From a checkpoint of a small transformer trained on Wikipedia: LayerNorm before each block, a variant of Muon for these matrices.
MLP neurons of a small language model. Each row is named by its layer, matrix (up: input weights; down: output weights) and neuron, and shows model dimensions 336-463. Each number is 128 + 24 x the weight over its row's rms, rounded and kept within 0 to 255. Numbers have three digits each.
After each neuron's rows, "fires after" lists the tokens most often just before its 100 highest values on Wikipedia text that the model never trained on.

L5.up1352:125124124098148126145130139128114136119139133154101135104114134113137127129103157185122123111127129099100184082091129075123118123109133163149134109172148105098125137131111147158138162092053140144138137167099131116088117084091154180154146136148084146091089124129117089160149109120110152109163129173139150122127121110168132148099137141098100086156147107139177111110156133133155179099132
L5.down1352:152115180158124145105149097122059135093121148165113132114121116161138130125129134149159132108166146151169105084098128101143108112158132133141140123121135105095100117152126164131119072121112156137136099124124125123134123148160150172140139119115128126139124121127098110118162138135101168153127090137086121143102083089162139162110163139140137088155131116099124091113140146150120114145128
fires after: " |", " (", "|", "-"

L5.up1019:154116109140121137114147174111147089122144098117126142155169142195088169119136160139107132103126145149125154147101147150137134131113134111117132120202171160099170112113156101133124162106146147121138092123081117150122153119105179138093125135133125123101155130101126120111165117075132147094108124093147137149125107151140149113102145135077143118139110134130107111115184080140130134161131
L5.down1019:134139136183152106124147098135167125157127146102128100146118113169129141132101138148108197100118134153136124145095115111159156115154106107120128181134136130129118138126124110123140116095111127126121120148097156100107149163134120123143119133100120090147099136139157140110129134137141131106103134134108142155132097105145139141114164173147141135134112115162109104092189154167143075105071
fires after: " |", "\n\n", "|", "mo"

L5.up287:145103123098151147134166121121107154108084163136155138153147086094079143128103140097107138107137118150155135113097163161150085138141100152149132134156135120133120128146122141134079182072135112147138137143125133126112146083089153092164167153142120125158157131140150142125148128123090155106071103119109134171103114101139139120152158165105162123137125138172157113146132128126105144126127
L5.down287:137103112108120157143178144114109154121144171123108132124149126128115154152131154138127132128161115150105106100124173117137127144121137138110153127155143123138145149175117150090092132121104120128122105134117130145141143098116142113134114109126087132124089120121136077108129133149122130151110157112123106106115155128130108121114152157121153137142082112135123107133118136128126124148149
fires after: "|", " |", "  ", " ("

L5.up1613:122135144124127134133087161119089130147141136125111109131115130150105148141121113142105127122125118119099145132125144133124162116064154156128110119136093139098154101124108111117130161147148169107131108139133130154155148122150152118149141128154096138122153105128104167133139110144136177130115098165111127121142133159142107108129138169155136146153133137146161133124139160120108177133101
L5.down1613:136142114119133078113133083100127118135141073150164136104084127125096100117122131125099101130136110131108133145164114118171119112144122129144124150129121145142086136140082127152091107145140117088121103145125117123129129152147132144121135125092150067126120161120143093160118139134094112138066096137121097093144119154180110140105119142103125080100118108153153111110136141123148129159127
fires after: " |", "-", ";"

L5.up1461:120170114138125154124111141133192111106116167145156048118156127152119131089131098142123136134119073131127155122073075115097146153118122143114164152133153121132118148165132175118111147090137099144153171078150174115125096142108147121142122121155134145117162138106117146149151107121124131086124125116111102159080137104170116103160129134130153117148138106163127109153094146103180122125090
L5.down1461:152098134116116098112116122093129134150123111122172135085124123125110118104134091097132104172163169122096100117147138109140184114110072124108146133124132121102112085142103120147169127102115145128129138157171120122144148097118105126116146075086110128134113152123131120094131139104142154146191133157131136110146111112136120080148156111169163116144133155141153071101087153130130140147136
fires after: "-"

L5.up1007:121145142135068127121116185129110120097126152098104156146164150145135162155117135148154153110163148117130110167104110173123124111133138139104137146121129137126103146100162077117113141102142132097147097156149130111097166145123163105142140127154169130122120100112117109152121132126079101170138155177117116175153142131124149102116166082110144131113099097091133092180163105115161173139151
L5.down1007:145122128087094138182108157146114139155147158131134145063163126115160145166120157125099129144148155098146124157142152162105119139130121097108078113112130142097094150150151109154149146114106156121134143176165123128116124170099121126166170116149138170107113138161153116148111160153135143172116123132145104121132086133147118113108159072132128130111096126078141119119153122131101101145120
fires after: " his", "'", "s", " her", " had"

L5.up1194:136141132151113161116131126120128148101183112128168163133132118136081150100106129094162145099127132136171144129146068124131089128136147136155118144144158141147162182141121140153143143116159140122134144147120139143146128125108108117119155137151102091101136185097193118100165118164109138150166137139154124132096132123122110141215126138129119085138134112147148084130159104152104132162116
L5.down1194:158137176142128127096159144143122153107124094089169115126095154147107103114124098103175149163088112137153156116144113115161148105122171153111121105122124148119123089106102127113110154082152163133128133090110110058127165104132124142145114157079130135106132111139135123149118102109143118112128148085163106113141098168102125101099121096110138138113102154112077103147094141138135127133119
fires after: "\n", "-", "udi"

L5.up1425:162113155118131113120080139124122126128162097153138189139077145130172138141139120146102063138163113142077109119128117101109139156101107105168090092169140172174140120114100095121090107098134143134115134134153114160120183143150177153109111134162078098152063114162137100116153142107130117143111121130127153164150105150149114114135154108121137103118142087125130129120100118106113141125145
L5.down1425:103136160096152110121118097095128141129109159112110088145132114118167142117140139133078131139074118132160148133112159139143109093119158181135137133068105173127110158159105154109122138128097116174124113143161115161161161151122154162138138090117128179113151161162095086124151130113131101188112091134165148145139131115129144122144154136125130116130149161107161113073131140087174085165132
fires after: "|", " under", " on"

L5.up1395:149124108104125124174164129133168134133125135125153138126151128150119128110122140120145119143088131114127130154194145124036121161193152137095130108130148134123100083115103130159129147106124119113152143113121170159134069147094130170145083135126124179151138164145121120146150075153111177158104127142120135132129138137139156120107108119084116164136102132162135119119153137111142121087183
L5.down1395:115090153102099135145143144147148149123162152151132169129129097140119166144116137102179140151111117115088090106131155116154109111139088135133085189155135118134147079120188134148139126140134181157134142163132127120110140115078129131117173144160131161101145187166101118152104052129124097132159143127083122166113170131094106101143143098118156137111124153109124117134103127134091182120107
fires after: ".", " |"

L5.up286:155130122163163104165116113091126110153133151123093145095145095105110104132130135117123140144125116121108191158139175147120155118119128115159151094135122146166098129088123145130141126108121155138126138148121168090141158155108109102163110136137096081111074075158150157118147094124128098149108156135121157164125084106166151107151105115182166161116141142148110138126112097129135098121073
L5.down286:159111122127152117124090138148138145082102162139144151180074075137111113100127125138141135119122130133104083148128117147121137085124174098120131138145152121123148137145117100140112115110124086127113124125147167095120157133124137122113108172138131112149119109101094150103122143153119170151123124140109114148110110127153099113136120123152086110166145123114143132128157155120128108111127
fires after: "="

L5.up1990:197145131137128160104117165086132092150136113123131117144078080128100101097115158123118122149089135115114116128158096139137109138083105146105152161117142139115171117138120153122095103119151141138103136126158133122149137148108150162120120169094117096085143150133135132126119117113079118125130127137106115118097102157123076108143118128146105122163113117154119117127146151180119147077124
L5.down1990:148120183140126112125121163107094116158180089101123133117142152163100075070129127136121132127137137122101119131163157100133152112147107137105131134126097163168129135125156085140079068136118127136167149096136084136140090119103133104099157099119107139120136122146110111162140110151116136073120116107102135136099106139183105113140132136097151101140133132116133135141091130150111119129097
fires after: "-", " 978"

L5.up1457:169129131096126141164155129132134123128114140150126182166137147175137135128123160153099123144105126132119137149128144125185155098115137123159100103118149123172149158118112120150106138118162099156199136095078146088129133121095128149100174132115114140116127119114123131108138132135137157114084169149147101078127126135124124151092131081150108129096090097126155152160147137155116112106123
L5.down1457:114069165150138137139106127092129076110125124139150144134129125160099143111126151120196135087116100114122148110142114132131131135144130144108123107092146145101112161129127127113105093108141135136154115120121138155110121143161162145145131116092143164067161179115116152101142139142118119134102199111149098133172090122121139172094144122107149144121150124122123135126132116177171106139134
fires after: "-", " |", "\n", "|"

L5.up424:124095087126153117140142149142121139135094122113113107136171091143170104131091178106130101133156122109081115122143132122100117089114167164128139135141167130140116077106154087094136114155130167111110124089133130144130127152120194155136115104077116108155174158142140122124143136112111131155101113129168159153094167139113137121119128096146111131118124158099114140128120091126131116100160
L5.down424:127125113148123099109117151105141153130157124130147096167155148154118101121155073126132098122131133127129143158115129116134104131142123154110094132052106173165141081093114134107103117165111113119085134115122121123104153109173128079128134150141131126127111095137140118122128169116083172084136116108159105120088109145158104167139091103116156109121116112164188125170122122143135155106136
fires after: "|", " |", "-", ";", "\n"

L5.up974:128098122129175141131140087133113092129138150146090118108139149106156103169111171116105120125149124164156122132107122156146108105127129120136121110132126071125103222114145114133134131100159087186112120169109152163154097097147104133135094121147162131133100104172142152127111170172127141100172142152098107125138136132177128139115130140149112157140131079119166092143112092146149109148167
L5.down974:110127098119187108166125123099133140110131173148084141077128149115120105069130106156107111166127129134129106135133172167123176106120180195084071117134112151117125120139091115112140143105091160126136132088144148146126130155141166167098107165106178166107135117136146168123117119147088127092141154084137115095117123128146118097109139161135092095157109059130121130129122076077123160107132
fires after: "=", " Tri"

L5.up1014:156111141129136136076118102118114163171088194140138124159133140116107085078131142154168142101134115162116198148157126148107110115163092157132147119120100125109192194138113147135096090122096117158129114173118125191161097112117120153111103133130121153082140090107149151122122061117133169160135111140178124147132098096200148115114111107107109154114102099183132110113101115138105117164144
L5.down1014:169131115146162149129158109126125105140132114098130089161151138145147109113107141115139109128141123157139149109099074127145144161129161123130117115096100113118168169133122109112117112166129120148131135155122096103141117076149100109115128157165148106157172158146154051124136066095131126133134153100166135121153144113170149131121146135146166150117146141137118129135092118110151152137144
fires after: "=", "'", " |"

L5.up1640:088103128128104133112047159114085114099142104119103129087133145096127146098122143147127098079163160163144136144139101121139159120150141136117108131147147133126152119140101108146159133132092138110120097156120086143113111090159153148146125126165123133130111143137155117150150120117169129145130103153144124092121079087142139130124112142118101122162138049144162168147145117109142152119121
L5.down1640:158098133139106097144104100138131159105117105151107142157110153165137119135131123120120144106139111176131138162124173147132132127104130129152103093152122085129106177094152102138121140097145157136111164108109159114109122114083129164143121110136104121145084132125141152071118180094125125160141093117136153154108150141086103154164170146093128129085135128101105124107124127171136160121140
fires after: "\n", "-", " |", " as"

L5.up1329:102121141148172106120070112119136127127128140118128111130094137167103110140131114104106153114115149109126187148134109099100138132161122124164106125131122138122126106090138126166129128116160124133135110102140141132133113117106163162132084131126114111156150121109175133105112109101138147161135135092142162180124122084142119087099109142132113120150182150136148144119106170150138132133133
L5.down1329:119141089135185126128131114096123111127129124115104111124157118107116174070154157159140148127134121114126135123118141129130149130161110105125080205142155133155168102151115118109113113121079146163152103188090140112147165165106099103154144150137155106184153120139131095141152092115130147152155110141133120121131142180144107154147165122114141153096108137096156148107156108114138102149168
fires after: " |", ";", "|"

L5.up405:111120126158154130150091121163143127050112136123105126125133154121131147146132103156114095133114079080111105140095094142143130153152140112126131134141121129129203121106148108117152120097136130157166170147064122148132136121121140135146109114153124097152136107161158154123113106158117151081137160126142124125093138136180135152165118092121144132102130081158113104211115126118118089116130
L5.down405:112107117150111164133126106136113118135102131152134105116154146116062102128094077129097116134125113080136096120092117158156108125087154135097129139169143162136153117105116108158147121102160133144151133123109140119125147163129111106164114150120135111124180139191120122134124095113148193146138117154138144093151164119092166153154103113125130145140097067103186082140151141125136134118139
fires after: "=", "-", "\n", "/"

L5.up822:114156168142105122129188138158170177094104108165135100090116134134117107126150104145157170126160119135154108148125161141098120159134084142114124121117119133146132106121123076123144107082152151121190142136149164117159134122130111171056115137145144170092131110123156126117121129132139122118057137141096122124113148103168145108116093109109143144131151109185122119148159169086121166151115
L5.down822:075084141124146124093164096082087166111138130108091167144130116114148138082115156111180122109145115083112117134129149132111078126118137111141085162112109098116154110151128105113087126140105113117117138140163129112109115098135141148137107162124123172112126130128142115107074101135135121123128175138130133164146146119114135158139168175104107120143123075126126141108140091110147124149116
fires after: "=", " mis"

L5.up1152:127102146140105117120163092163109136155093120122100118095097111156181132107136090160115159131123154129078148158153124110159171120137141149105136173155171132151107119149142094156140166121122157141118113145148131093126140153116144088168118161129117106176125136198145071137155126139138148120159131133123140111148089115102132127131129113084174148144141124154140114115144110111103109098134
L5.down1152:128105184102152167156117147220128142146168135100150117078149150164117112136153149129136140130172173103115133137101110159183138141131101122144081150131127144091099136138134098108135136134110164113114130121172079090137101075126156170146114129128206130087121135091129146150106162149130142072124150112106109133092129132122111123100103135122140116144104170112128090108095150105136135123120
fires after: "\n", "–", "-", " under", " (", " un"

L5.up1602:117104144132120148136111091116113162161114108141118147102131122083219154144155129149114125137155154041113184135099133133109108118131120146140100103119104118183145146080138124147117114095148117172090133119153166165137130107129100147135169144153116161101133120136111134150108104143129202128116135130119165125126045124146144109126115149102129062119133142089106093166117114147137163093130
L5.down1602:098123141075130117126116095094154146147130124089105131130114119120114102131087115105089095150133153126100133130130085147130167112097140143139081142154111149139150173119144187128115148073148145100107113114118171144113107105103137121137101143159148126139114117136157132118127147127184143078114150135147129102130110168118116136103174124128112103164120119144108140108136152140166135150120
fires after: "=", ",", " =", ":"